Weights of a small transformer language model: MLP 1536 tanh GELU, LayerNorm before each block.
MLP neurons of a small language model. Each row is named by its layer, matrix (up: input weights; down: output weights) and neuron, and shows model dimensions 48-143. Each number is 500 + 50 x the weight over its row's rms, rounded and kept within 0 to 999. Numbers have three digits each.
Before each neuron's rows, "fires in" lists the words (lower case) most often at its 100 highest values on Wikipedia text that the model never trained on. A number after a token or word is its count.

fires in: "well" 24, "able" 11, "first" 10, "propaganda" 6, "number" 5
L2.up184:499542545571429477525529452517486413448591449531418539489523567544567502546577483499451540435529502510481517455529529514527472503460522433484444456568553491433519504529500458506490443410611547526413428546458531535472425447552440509536514583443540495515489468508513463443485576517418459494
L2.down184:496468527438447464439448552553522495512446529509576479488454440467413502444412541475561529569507433574440523532535393549475502437474494547519581486458372522482547378477552602516547486503463445462492491533555528430497524635450583558453570403532405466504465519510594527500392543486526518442

fires in: "a" 38, "one" 5, "six" 4, "four" 4, "three" 4
L9.up31:619361499504528552519483451495564517437509607524556470532375468461517483538501487545512462429525444510540468482471446454557414553519514506501597446463434470533533484490495448473496474432471495518474444424505418557453471547443483611476604577584580433495493551548458474574564574505438521503
L9.down31:528456549508466518618478447452458441418461485530456438429451457548496577503438536529575464563429523532503486536593456473451537493464517540563519522515427446487528556470499581516441436465532501463472514527555488452517472389522432414535471504481359506524427485479566446572471456489451529537

fires in: "and" 51, "to" 12
L6.up91:443505418436484510479526438556415523418514484356457422563484578467442532432533547524525411506443482486553536497557454512375446355448545469520440480505521502522494465513511499523496543556483441514508543521545481517512509600554441527474450573444472564508585520508579576445530513560535498488
L6.down91:516398596451497525483447606440469482468462517540491538428530539552502524504533538417455472508563500576461512411432438457491562577511475531518539607525472555502608468491448542477465434519454617554673556444530532525568520405508494454580468481499575529482480496451444505454466466409464493507

fires in: "to" 59, "of" 40
L6.up877:463463562453445481555522397532455507422537566501441528506460508442517532470607461550511414441575442501513588517468532449554565510467515482521511533542485498386431507472553504366465534499487469492514595517566538581487489553484378418490460495481515497533496385511530570399512558559455454525
L6.down877:453480520593468511563569496481510492511475562532519537413398463498496465416562493507487549539455436547495450495507484500498471544502503493436545546538465432563390503475428519456541491565475432406532478501504558473457573558433438479523428497494455487515442466458549494516483574565459488437

fires in: "of" 25, "many" 12, "among" 12, "with" 8, "other" 6
L6.up1475:488409520504542441529452468493516559515487513491467505495441508469480460503517487496508539483521473425558532430551451481469471499548530501513523520604476443402543453485498383484446511493494475550522433459480555624449396574398498440493585556522525465576657446595569451546560559490558506437
L6.down1475:525473647533479495425476473492544526514476457496498479527528474522523496460458425468492394547436514516504488452497486450514514392418475455491553468549512545584599453530441568482585500493497467540447599487524487424502594501572486476483518503456515584481382558445400469483457520475517458444

fires in: "new" 39, "clan" 8, "board" 4
L4.up776:518497486445518536536433458507535464468482410477496498478461530571540530518516533463474457478652476474559507618580544483450517507418525372542427507498501483522407502490458469562528423531508495472465504449494503572376493521551427439494503570446596484461520543454450444478510434496506518500
L4.down776:499476557430463504474549524436426534526585468526508507508473518398594446566544536509640516585458387485479475607537526490592529400548528565393632448437429555528489456508559408466400483442503510558577495536480536473406483486413555628433446414460455499447441468527483467428548402427468562376

fires in: "the" 25, "and" 14, "its" 12, "his" 10, "her" 7, "s" 4
L9.up554:524492521520498596578639457502486616508511545499473391526530492452533581541622517558590491416478510532482501473466453440557502510365557463498444453414482450552421542527487550457539479522476421465486599451486501489492546489501535456483524525549519497460518470540458548510510549497363549525
L9.down554:489497427525488458485495527444504494485579473487433539454417451426558469417542565469496502504502600534586519552439573503472524414561489430560459560526444531460554450573506579534552516441533463528449450478481517530477559509516505596443525482535502483560454536450569517483443528505487534415

fires in: "he" 50, "which" 15, "she" 7, "where" 5, "but" 4, "this" 4
L6.up282:585455466498416520468457499465479523493458470484501455424446479524376523539435442485460453540473472460437534506414526557512518439467587455502557506484498483519473555466608487434513571500460394497402534475541540472509455542532379541570410502453501522528473531554405394444473497428408568532
L6.down282:517423564516503465539487459404566452470460519560508511494580522457542557388562496510470480483428498397597533492520405380482536455509400558465550513503496546486460530496404422547484505471484451444473373481498480484461530516432603443458560542471506482510439517478502479557562484493486546514

fires in: "at" 32, "as" 10, "one" 10, "from" 9
L6.up380:596485533476497526522493452405442578409468529471528483463462483516516527469566555495479428487479444578497502497533523463564485440508584478498525438402494517449522471554483549506462443498483529519497368493550446493476429642487544482535527416453517540540491555493492417512537438497468524409
L6.down380:483462562408522489609521471521537400508447463616491453496471325510514528483436560484568590458417454407466477566638478476531447644445541539439484509540447507460470585532561485474584418499493580470466489512496509468470540523518588460606590453504495523464484511461501531516567434572459480570

fires in: "it" 49, "and" 24, "which" 11, "this" 4
L6.up530:465533488493515508524479451489472502572498479506458435572494508574401558516512645509483464597518520425452471541570424567463420461619585519504477390394417450556540543493553475516456532497476510551498525487432509498547427520427413542588482514548516523543529565573569493558516501539475531594
L6.down530:521469458570473485536573498358467437546484567422461526559535525585443399426487472461449496545486515513479560533492518387514584522474536461500548415478534511539474514544470564553498540521490539445573464434359518568532524473503514588444489602519485429490453555525453382562491540503459588596

fires in: "and" 94, "is" 4
L6.up1263:564462619468539470464494484461545530636526548561502444416540493490479562524545499509410494594523493384307510515382590481574573674535528501494467524474413530529441530520500446456439479487492545575532430592478548575542438499466524434481556428496458446526554585530392477485435495436445509497
L6.down1263:476556535386558465522551499574530482438479514471510550509522476491466427468480511490548461425539515617535500461576577497533445529489512514589421455474514546492464511504504467505503497514530494489464471576575499465472537545526514567502499475497517492502482570467432520584605524569436549534

fires in: "he" 46, "she" 29, "they" 10, "have" 5
L2.up958:547465502553458533499500513500474447557492443470450482496509539584394545606497537491457477627440552422443537505531459554485483379574605530492437450430421493637492500583514487431467503533485518560507525527436406542528415581455451468530493545498505401559483465571518457568497522421463492529
L2.down958:519470423599500491485502472448508435588514495492450422490468478524481556517538483515437554600422522534442468557451489532490534498598615541552579455596519463621475479543502551549466453479481522488526496483364576536554412538419537485506476497537487488595473460555390422589477490472485494540

fires in: "mathbf" 14, "of" 10, "to" 9, "not" 8, "in" 8, "see" 6
L9.up550:411366667497418516460436477450504421561528479451456533536495510510519450429456412432484503429522508547584457456483528531613446475482614519532465490555442581461491491470516438513434566450493451569495552510437474491386530673425415524478510492400403500404505403557506574495483520485608539472
L9.down550:573530451423487456512519595445560547528531541541501457448558553489475457555567490526466521554510492458469493395498416461473512461473446576345559538497514399510496396438508490542495539547421521496501517489479521512552428384446529489491435509496525487429444485366519487572492458542566447544

fires in: "of" 93
L9.up1453:431401528426463499411504465540477380433533466452506512561410605445497453425462425548554521478475502486542357459449579483467395528559586458580510476636427525471504534433515426554424553577473437402450492566419505533454547476446510546531480484437466480609485445436498633496528558488508494468
L9.down1453:449472471438446528534457491466526463534417465524534448460508530516494439502480404432495428534491563493465516567558470512452482584467444536538483461475533564602441493475456445525481579507455432536517512472492548521540551493432500449480415536506447511521456448517473493423593435529502594564

fires in: "the" 50, "s" 12
L9.up862:493409472486489460517439526496432541414471409472427494507485508453437448474573501487551508429507521416428536470375528566461562479539592410517423594448514478499511590521471495430487440519541549544468412607510550507504453526464453455537522479552458512581496471469532485512558469419509539392
L9.down862:404427515483478559463423480519484569471493553534458527545421514486443597539432486505611424483514528426591565469421571555493478444508491526498522469526415501517521505490483562558512439495554433549476358501504466559536562488555506525454535485509488541598472479536551569518446516501536613548

fires in: "of" 59
L6.up186:511474517491462526535437451508405521493481486498455548469472470615450409426561389461563471527470499563500479474426494560454488404474591476524512539575539445495541462441493513539479500490500459510562577465264539543562572412469505538541387500494482445548411442575452600486631563509503525448
L6.down186:484401410459512425438454555411534419495476521497527444494471417462602513477531576535454530419501425470544581433508382422577435544510475481585485562474515484479472538468457501491560507504525437481389425533583474578517516533398555492583480380503535518495566508441500509501526508473492518493

fires in: "in" 48, "first" 13, "main" 7, "last" 4, "the" 4
L9.up54:536492490478500500469561472492465518449494432466517496498489595445451503461496484557572485463446522457562400450453560538444560490449537444548529583597491540491511527535607499464526514423458508512488478504448508514571516553495416491540669529501433467509484493512492490470535485481494505510
L9.down54:466431476484583489463506546514489501547454490472476521432496532460536485456525570505412505488450425579437433575476409468452509568617493485582488444441483511612553544466513459461511553449480498475523491441547520440449451456456503484499521430461513467556557486515486554507513453501525566503

fires in: "republican" 23, "bellator" 8, "second" 6, "strong" 5, "associated" 4, "third" 4
L2.up410:568497544512444555495523461529409488589464465394509522540461489515507492583521494569534525422413513540557577513508501408534519459458517374544481480556522545566512553452503482489475509423566474526508409476524577594489474570461492570493512472530408392532543441503504502535490570518481456488
L2.down410:518448415527488528443423533524538511503364480490554496506508470468486489406488448512526560436536436441483544533536507549501508499477449592553525515484465481491560397601440476476472461595443493477464543491510497532524520502543513448572524519490489580504514508417505456432467448536501505537

fires in: "to" 48, "with" 11
L6.up673:495452613490496475508496450461456480576532550414411523463376517421533587541467431502515409510500534590545514389545538504512458517545438519533511453569515542524425499502493500465502524453518518521587389536510475568542478534477447351472491454482491408481453484554463572532548524424553447572
L6.down673:460499477480551538447525516501510561472459514514488415433529534510493375398577495563503513490456522467477464528369460447491471482461616484490587529491505433489524464468436490477508419529446401457396501408479456492475534494491492540460472556533500548566449480527572527486502492558523509520

fires in: "of" 45, "32" 5, "5" 4
L6.up379:565500547541512523536470493482475591457455540622519542610451394451517469529522510491572505442443493429542493511486530493499410448430542519510521456562528523457367492551500561493540478471470483428538521460521442452478505471452429530526462507502511517544487401562401526527545506563563494483
L6.down379:568535567497504494503538476468467560519594525441539521440507502535570454548533502506463507515419449521562498439416457402422478533491507479473518432559461414577413417425439432469503567484488452562497473427519527512512459518418479518513495496524515458476538505390514475411456518436497631534

fires in: "and" 70, "so" 4
L9.up923:543458530572478535511633516472415575521443485457519504508390586533524592474545543434464437540507510527573515394511430500464471530457563533508574459551425449534521472411484488468431461538469496526483480464490534552542473545506432493524490458389573561538564452554539471506493544423469506470
L9.down923:388566405562439497482614496463517537471489532363450413409520489475536540460534477482501507518390529400670540572547509462561546494533523523469537443562470578537377454583510558504537422465492479479502494472574527511522493470493509548489518495463490436507541510523483487465444537481506551608

fires in: "of" 39, "the" 11, "to" 9, "for" 6, "a" 4
L9.up231:546484556530532560552469521513542519468485514571555534561456524503450456407516433518561461503531536454533475440457494514466443512466532445526453560551486548425459536525540457503469532484442426460515542598541499517527461653555456384446453441490458389555491439473448605469577519421467479494
L9.down231:478542511535526507483506446446496467440573533506468557505473512514532589541540482466510521395476476502586540585531524461515449487580526489448405436458525424560504461571506613477479459567497534557508510446463601497608574483422468509463602515563414516500515376555508392507494508520556497516

fires in: "his" 27, "her" 15, "it" 14, "him" 11, "its" 7, "their" 5
L9.up521:462505567510465555480474503528407494408599478481469513558451511509481513444571504568461432608401471438469538497406538428519501564452484540609464442441463510581413509521598458558511574541504444515531430506461503498544468556516452428532545482487392409523462514512466558490488552486509593550
L9.down521:496460465507523502482482525527512512505464487501533411427540524467547476382461471485487474449506516597535507493509439515411487545574500434493444559462480471415517482468520474574520559577506515480522523483452537496467535452534594525553462540466559475405523429483532504433527403534455564523

fires in: "in" 33, "the" 18, "and" 17, "with" 6, "within" 4, "by" 4
L4.up1006:513458595471560487584504372499477505518506533492469467406494499519372509487477520526506575549404428445403494489542535479463497546507581474520522452538482487494452556450525369484488518488502478531484433547553505552500452551478549427489519429479420469609480477529473583483444486443522532474
L4.down1006:479451486536458543490422450513580523491498487486480408573577452506492433529436491503566441467542524469503527496592468494450497561546584656508531503538452500581493504457557533539526479451483521530428515545539487542509579475492397537443559554467458390521511470551559451554617491571413577535

fires in: "but" 36, "however" 7, "they" 7, "sears" 4, "boston" 4
L2.up1154:529479527485522504494427450438458462446528532469602506628420491529485472643524466505505526401513480524520531452462474441581465423523531524511520430557484571547496518462556500453465458486557499499409525501570505504493462493532459578442459545425481432477581496521479455475617575522529467510
L2.down1154:438498548474469483507528487419511483475446534469432527362514495375472502503484534491552518528537502453481546566458471585462493638523532405506455483594447436422498415600442540512525472542474531479591530514514455495534550558436558478535523432538495510534456512434442533462361443508499581413

fires in: "the" 39, "s" 18, "his" 5
L6.up1090:398476541455502508494544504430510539486456500526449530456549480508479526449544529516505534525526423501551448468432576438558634599466524469489501451577540502562463433551609449431508481433495640440498545447585465470567525511493479456523504462593600495467475474476390458583518495461409521514
L6.down1090:543560500467517546479503528494539489611514393465405524382439385460496563550473512473469466576488530470503469597488540558500435491566490506522518497521474484434468446452518448592522592515458497521582475538456571443560582508502520464448537494476507491461529596477517531379556455398563552496

fires in: "and" 59, "it" 9, "or" 8, "but" 4, "as" 4
L4.up185:486503528436512498405463481506421414505525544530501489541533568527576519499508463558445551515511398442473479434447419470541578385426538502539414517507468573574505480395566453535452516482488548508454539519438507553560454449544453581409442580529482520428563498530520506490500559515493473531
L4.down185:488487532634469516467479539535476542579529530512493430554561530440531532534543422512461429438569546453430417515576445430502495627485508551549459538447426525523503412500490531496521518537507502546415502518654512559506461498491537561471516477479480497443499505497549452511506552453512404503

fires in: "the" 89
L9.up1000:503446518397531488447554471497523491429447419421471542533500524522422442462476445495555461481529480442504475455421519566558486524472438492553578465542470445480533600480533421512460459376497464456484374506526369520439515591448520536435590446513505496549467433554554530512566503371511483524
L9.down1000:529491504572612511497446472552558487510497438500454545480485581480528550547460440419517477499535503415587490562565543468467528524555503524598479517430460523574494500422586490505517436579519419562501419442508531518447518504412501493472530538566497560506496337488541550507473443511484538450

fires in: "to" 42, "be" 7, "into" 7
L6.up1156:526506605526457485543488450497461519396583472393474445529566576478557489549517529509513474516388483584474474447431505446571475496414521532538463453506563543593468427495535512516501528475455546535472524500447542529426490494537482535470549475398469490426461489457417433489511538478526505459
L6.down1156:503544483521521524413497535505462522580508517535477445414554422458424502448561511462541542413560583495409480500512503518465485569484559446533511536417423494494471490468531542598493533539519463533480433506393486520502474525577504566472451571480554415465516492468523507491364420571470501534

fires in: "he" 45, "she" 28, "who" 21
L6.up149:562437430493494507542491498473400536524466474541417433382462453549515443515525512498484526490462459400428549523479475466566472539505496496506457436579502441545471561515499495440526490483483503529442478481562520542499368465499506445619527507396506405608491476562471451516466559461477518431
L6.down149:479553500500511440471462426464530460498507564471539619540615506502577415551521463609542581589520464558472482548548504551541481462510460478367469602524510484450418489466548496634519424630537494512551468510480520506457494534504528487491500512657479532443567415519554546575487577510566519489

fires in: "of" 57, "to" 14, "in" 12
L6.up973:483510529475482500473447452566445446419549511374401461474533584473495647567487492479468484512399508483476513525472526447617505549483495500515501451486419506634438537481510458496489535521503482609522463504597528452598546565567446451566558450497497494507503562483502549562473459466443458517
L6.down973:463476503501484449484504472363532631458491475508494511457485539535585453439500437500517523451489581502527508536483542522476567534527506461463475615528581565349541456555387520523448563507509433402493506517478504478439463488468334559456469549473571469512488508487412474507577527529496528549

fires in: "of" 30, "total" 15, "on" 5
L9.up1006:536439499531446457474520490560385407474558519549421465421409482495561520432464396469513474479487543583530487485477469543631495514457461429459544535470538478465459513534484530524518453513430444451536500437487488490420553458502604390467470557467585424501440484484427558575560586446473458430
L9.down1006:463474536519423507504545586415645463561506408530528480475476484549381544524540529535517494539548548438460498489554552422592476442554443556496531457549526530527455490436488504516507490503463487496504429550424464521517450606464485454516502484479507535518581555544540514565542563559423538497

fires in: "to" 38, "against" 9, "on" 6, "over" 4
L6.up299:560453544451432469507592440463496542423555587617476513669509502534579510495538432562616433597515505501590469469415478468610460436498458428495518437518497521395482473419527446528494529465485503564526509497575546516490443478423548513547554604519574539528463517529495518524494499303505458471
L6.down299:530451502546544469456486549549511491426488545480433543507499479536491487446467536576505500494419520470528397478477502476483489599425546475466599592465490489486338527448422378512570446445520484524546501525464478495500504589519450492520494479485513503466492445502461428514548461545414482409

fires in: "to" 39, "he" 8, "that" 6, "a" 5, "would" 4, "you" 4
L6.up1225:447526467538532497510457402546447478464582492512443487471614471488413521556461484419471484446479531515442400573489536524519492551436532535480557516481545487578478493494514574527518503503487527535504560483472465517471502553527477593531449493437480528570444468564490405443537483572505536518
L6.down1225:452473543488538610579519510488534560408449582518520514583438545434500476513535436580553574482541487470462520566516524482487540382453529485501529498540468513455604487436422520465556498476454448499446435489393468584481465450556461479515578580516478482466434490411418570498530517483442480494

fires in: "the" 55, "no" 6
L9.up317:429470416413499529476532466518473518461554515432467477557482632517553399493514393542582516497537513394648441434438423480539444444473505557546477501585539387478547565498570459579444451517499487486507483556427481543417522480500539582532536485564460448600489444516512503517502530499480514414
L9.down317:522491498497474529445530561518547397512505500460457546475569498409480468521514449462502534517462456495495501554531524503415450511510502510533456440483520452467465465421572509568544552446469508495521434570427540454539444497457540434404449542489470499401501458508519567501606490570455560547

fires in: "and" 45, "which" 27
L6.up752:567436549511477451556511425534462529494531534561489524384453450542422578528459511466468522519497418558407475491454466531470526520496451590494492376532381529494499479456504436483502522495468449495501462495461484541539513425493468468587457484460530458608543503479461611398461504419429492529
L6.down752:481504463522484461514436475488488536592443499510542434541594450586559418427508576580527560528535475573570493527511585513524510564519541425508491509481594473520515455485499501553456529492539518476500488582536488455426483485552527595553522464501506300416499483494460559499563498509546522487

fires in: "the" 22, "this" 18, "they" 8, "who" 8, "his" 7, "which" 7
L6.up222:514491452474527518521474495434464480522513480466477477393454448541478529441523496473463526536422557483490528516460598478561445470540563549530473547458427452575487563493446544539461578492496427576479439475515459531498543627486469332546500383493379513515468477548566469501524479399469476421
L6.down222:446540532459446519530461467465570448560498548539547464544537573425567517530598491501502470436519493499528512487553478412537561487526495523533468431431476544363479452533504459501512589496500539498492529517494499467418486443414470639539522597449562459441468487461466456573486499584495496510

fires in: "of" 100
L6.up816:517471607457502496539453367523433506468576489452489492487402532434508499475551487509512478479532443524524470450469496558548506431516606419486471515518479502438494527512535429426399529450456593541512501611559550528511502545354479581553548482494523514415423417575463574520474498492517528455
L6.down816:496596544510442595476438512451421493473491509505525501429500535489505489523499520502466493452511484543511539455491575491529461562508461506401511508427500484492460468456527493517484475482439504498533525509511550544534523449417440452470478507562465485589512481481480559435473464524445494562

fires in: "of" 44, "the" 19, "in" 9
L9.up307:404458477450490524439534456495455471535662513456453531508508486512462480490548488560526520519412496541478475511478480494534524496373525506635499472469452422524520521433489410568495532500461455486452565497467478415442583489438530449503547521582508445561483480527429528568574489493436520537
L9.down307:548503563462472514581447553600528529575522344479521521524446444501450540559447523535532466543558489409523498575571517489396476517513560590535522559538555483447469488578562473451534516494509521482486534515502498559433631603497436482462528460493474516514617493580514495451533499473555351498

fires in: "than" 34, "it" 9, "inspired" 5, "involved" 5
L2.up1122:526571524561560484602543481507488513565483428562436468446546470561498570517494533512501518481437538539467477452478587424577493513521453567529506491468507497495433475516579466519467516467493554529546579525518411385370540497512437490558457567516503542473435438468462465458405480436519522546
L2.down1122:469500495457512518501534447586515434465521553482574499557511513544413434480526477510505467434450513560502532520511392583478467420479506402507605476575442510466560518644372503469503518502524529387457486517463543555534551543509569473525516538555478377480539521448489480503575546575510490460

fires in: "one" 43, "president" 20, "source" 5
L4.up362:492462491412536552564449527489503514477421554518486490542439409509489555510558539428518552514541554497486582452567493543450434459466615460491510509581404418540487493529466500538594605533440408550413355475483512409488577658417548486479611466465530451474560545511468439535540475520551457548
L4.down362:526508485439430504474593452574530472457510514452444490456434553600436512525490530527600463520474449501533426481495518353527474543505475585396477484493511521421462546467599497457431463532493467459558522532479435515504483468465580601501467478518490470452431429473420588553497502504482529408

fires in: "of" 68, "and" 4
L6.up1348:439457541543485501521533496518431526495578511457486482531419555446519602465417444452593357493473576570578489507529566486515438422407547495541489528544580451583412463540484554476477526476490482456566559452523502557505470565493402466498475482466418540505533459600430554493543620537513579479
L6.down1348:461415454493527501481582462457515550529511458597544457386570556486491510515486484520476502520545523467358509487389420557593572457481430589452538443451514569498544467456376471555472502515498582572496457520446470486536422564517534523501566486500555426534429469437551490542530387449502410528

fires in: "version" 19, "time" 17, "son" 8, "he" 8, "openmindprojects" 6
L2.up408:457593459503514473555514475494514573447442476589449449514487584525412616541543549474569466490449540397466420495546513454532465533481383499506509489531482434422434477413554558430493420535535367551492497490509496545471463556502401538555551624482554576496441608478510477525508498532455489515
L2.down408:505486522488559481489504487503501396544459516527573500452508402497556458499493472479568511503576523587521590522442512455449524524446601513544427505552506525529537538413380530535545488488491611384505439620441477510480562487502542532381464421550450530381446478479495589545556482436452525430

fires in: "of" 79
L6.up561:533470523472433497522513515414475557523530529540516497597474576552511520592492454495555488504441566453541484488501452433509423511544446424498478545481533495394402522552434547491416571486469443472594542573553505476425525450466528578546514500477530532547590428538429578501521564619470461558
L6.down561:508466493531492494510504457540499525480446504496467492456548512530510583488406565478529478490561486462511410555409435436498450609507450365457546514514498456448425544475423435463527490462533490466522498432569455433462494497516514518517535550450601425586451467534533470558494481465519555495

fires in: "a" 48, "was" 8, "to" 5
L9.up1036:479520545489457496565488498467528430466424515605449497443514403543594465579528491503421456450505514434554599401532603460536452536518499491514531587531498474532425358512538567453575561466510536541512477516531495612451488615470453557436529462411461441471475466477495445483509447537501473521
L9.down1036:485483478537474508552526508530443477512539514418531493548506487456473522457564511509549441471506374536630463498631474493474503505459476498510435465547548489498449511523550506540493473559510417460450430450529451554528549504506536439486537522513458480483522483591380556462502522574508542533

fires in: "of" 77, "who" 5, "from" 4
L9.up1130:518570503466435435492498491498488560540531518472418520474555414446467426489556496569380485522471433496569568589520477480544456498540572519508485457602446478496440588466545518434455541495537497415481439506510483555490484532433438513515535490499498433568534364556567572443466512485549495460
L9.down1130:518504568481538505492589521491461554591479508594455514513434530591555426470508419527475541464484446555449510502432473506543597528520523431425503566492502508506485357548472503505522485462458483525497517445481533533586465488465587512482563409442464514553535582561466478558540576465448457534

fires in: "the" 24, "that" 20, "their" 19, "who" 9, "s" 5, "her" 4
L9.up19:531436459545423551600505471464430535542534460536440446500577514554536482560498510388521500470466488548430556503501593517619537547392499442531519561453363426518476502454555525576505458505415509477440521545574409551455430421462456517439499541470549451539573530586507583499510520513452461469
L9.down19:492463434509521468523543436523497452547432516458453512523487373498439510417534457528518521526433566449479574602466486514549485539417503554619516526446592443516511477476530522532512446537527495488515562525447509440533525554562519542535550551485523466538406487451439488608498528501453462472

fires in: "and" 61
L4.up675:518550560559518462398427436562490526513503507488479447461544548540534460590552411510431515436379525475455492500453445468412583522427581486617507540448519565485452523485557488553464580432506596520489441512473460482471529482466562563415488510427540454490568440543382489533497526497559475517
L4.down675:476477518410530510542485547479468467531491548490451505534488586395462393474506407499499536454523482391528522507501541427560531576435489358601511464546526558433514552487570558520527510479475552469541574542530476567550568518499570444536490460489471556402477529492596480534440647442544457472

fires in: "him" 31, "career" 8, "bullets" 6, "place" 5, "further" 5, "additionally" 4
L2.up1229:505432527433495544447575548521558583497522556464453513577432502484463515578495509457561512511468472500515529540407511548518480493459517487560501532505524453490489568445505498557533560547519430613511496482528589402506449516472449441483516557567479394561497458515499401513448509438552465448
L2.down1229:603547523584476456509484481499439472403494477465531467453567483603408427496504509530461499502436461594604546470495521525541547413550519480491587513621545493627479426465502566424535542509506578521524551459520445553518621515461532560509547564559587584499515532460465556422504514480502493390

fires in: "and" 46, "he" 22, "however" 12, "they" 8, "but" 6
L4.up1163:486484480538572460479466430471445466622481480481545440481488552563451537538480534534443518522421514495563508542560555485501484407516552507519485452469394497594556647574570438555453549500523486504419504436508452559475423457421450429473498467473412444576517482567463494455581537474469507441
L4.down1163:556408455543469413497515515499604593605472553523477485459493530465598478436580413519478438533524531504437511520513449459476533563536557530529599620569488506493569432510415530546451551504508481538539575449492552546522459533488537551463510430511478482517522433517495529530512442477473482515

fires in: "as" 19, "a" 15, "one" 15, "he" 5
L6.up518:532462534424516500519459451493465569479512471427411444506488466543534482460491473476448540481411499513449522515477524476503446539439594532498545602507396473523518547448510537486555496479461461481452528455453592654495582549525433453582484433417502498539475507511520367429530492436577458479
L6.down518:547525537415509514480552520536638462524567512406552519460531580475441448488433546496570470499514522540603457502603485603450502407494418496494426549539541538454553543641565452465548475527505395428484469439481528493504450473558483535522472615480558468593425515515492533528488537511552566514

fires in: "only" 35, "released" 10, "next" 7, "new" 4
L2.up592:519478429579512468505491501491475528474440465579466570401523420462444512650526564457466482510565510557557554508467547521576479548486507535470482492476539456485435471440495420536565499561509516524502563476480520504483568441413419546582499412502493509513522463504418483540481537495524565566
L2.down592:513518498350411492403465502462498568506586493522557457605508560513545474475533490548497446460459416496436522479528440481452489387482517505491477546522461610521517498523520497460489487474482571518472468460502546567532370566495552507369507549573491548483491429448529503472545475490495436457

fires in: "was" 19, "also" 11, "is" 10, "a" 10, "not" 6, "became" 5
L9.up1300:536417567516483480567477546446427460564433540419494403499505491529615548612531542520418417440454530495513519443481585413524487537558562443529453559513439514505482562494512550469590574476498509557350524558539471515489513442502419452426543412377505506457580599501583406470520520513602477507
L9.down1300:504605510484461455467588527558511522424491507500545493572507421534374502526478577463495482490476477455569436549530444374502471499567474471564518504457423522499444459521559385484515528530520502502498443419482457453544508571507504525459427546596472525494460507555522544479500563560453552498

fires in: "of" 90
L2.up1267:493444546472519496512526411530395583461511507443528478467420506446485437485612501512489500524442510494422437454467489453514462491503679458580446441503460573488483608563502603501490574460500513533457470585470476563554560532490524507514483513432508564548511475487517562534539529466550485455
L2.down1267:533494551467561476504492400493488457450474468513530480566406448483490582498411622488577513426398429511519467511511480473445595509562519524480487493545525584541462509503539475506538433541526563558517531548485469431556467564541515542572469473471496414496330503479484511481552466594518558442

fires in: "with" 17, "the" 17, "their" 6, "to" 6, "its" 6
L9.up1115:472580482537435513625588450517453502530576549431405500545516525559548528455492496478549463512508514449491540473544580477471502589481519463562477468585435546555369573424543437507464519452498468554477543496439429482474532545488488464496467541544470356526574434566553535557466415507446530521
L9.down1115:481450408465574499482540530422440481417489444545472515504391513460632538546540508517508557475522468554484477597384484465586514565491496483618513458507489481463560534564529480447521543519481567541378481519484499507539494403458460428537510416563426552515455519486497482439526505481500529466

fires in: "to" 50, "kahlon" 4
L6.up1222:424500525424485475525548455506409502562455483447482538526469546377476505417586551427524424552415467510500501489517461469513585432435405454517500488564444500582377513554485483441580521474540610507458388492502525509557439526541404533505504523481497504494438551515480531467458473472542444463
L6.down1222:489490389584470528454397483499591592386554537525509482518503486513569534514501482546490450459549534481428503575451477565436433646541541515513493580476499474502566535530593504565450529451552545595527526513385533441484563529578527497491440464485492457594470429505514461443553388444477599526

fires in: "of" 29, "their" 11, "many" 6, "his" 5, "were" 4
L4.up416:543478528461492515576418460525490517392557488497484468508481510497458499513510466507523542479468480456478514537449456479492544461457539389488556385526441486516429594447558403499458514542464516569566491507504550569439478533486477441553525448473485392553455408496561534418530503547474516513
L4.down416:473417506542435497527516613530554538551403532555497437523571353547517473497521443464621455433525573556500476554602517451517450460433532497553477560500522495404517473544414526481552437446518568464462558452497495572494534442565474556460425527532517423516514427443554542498695486598600492487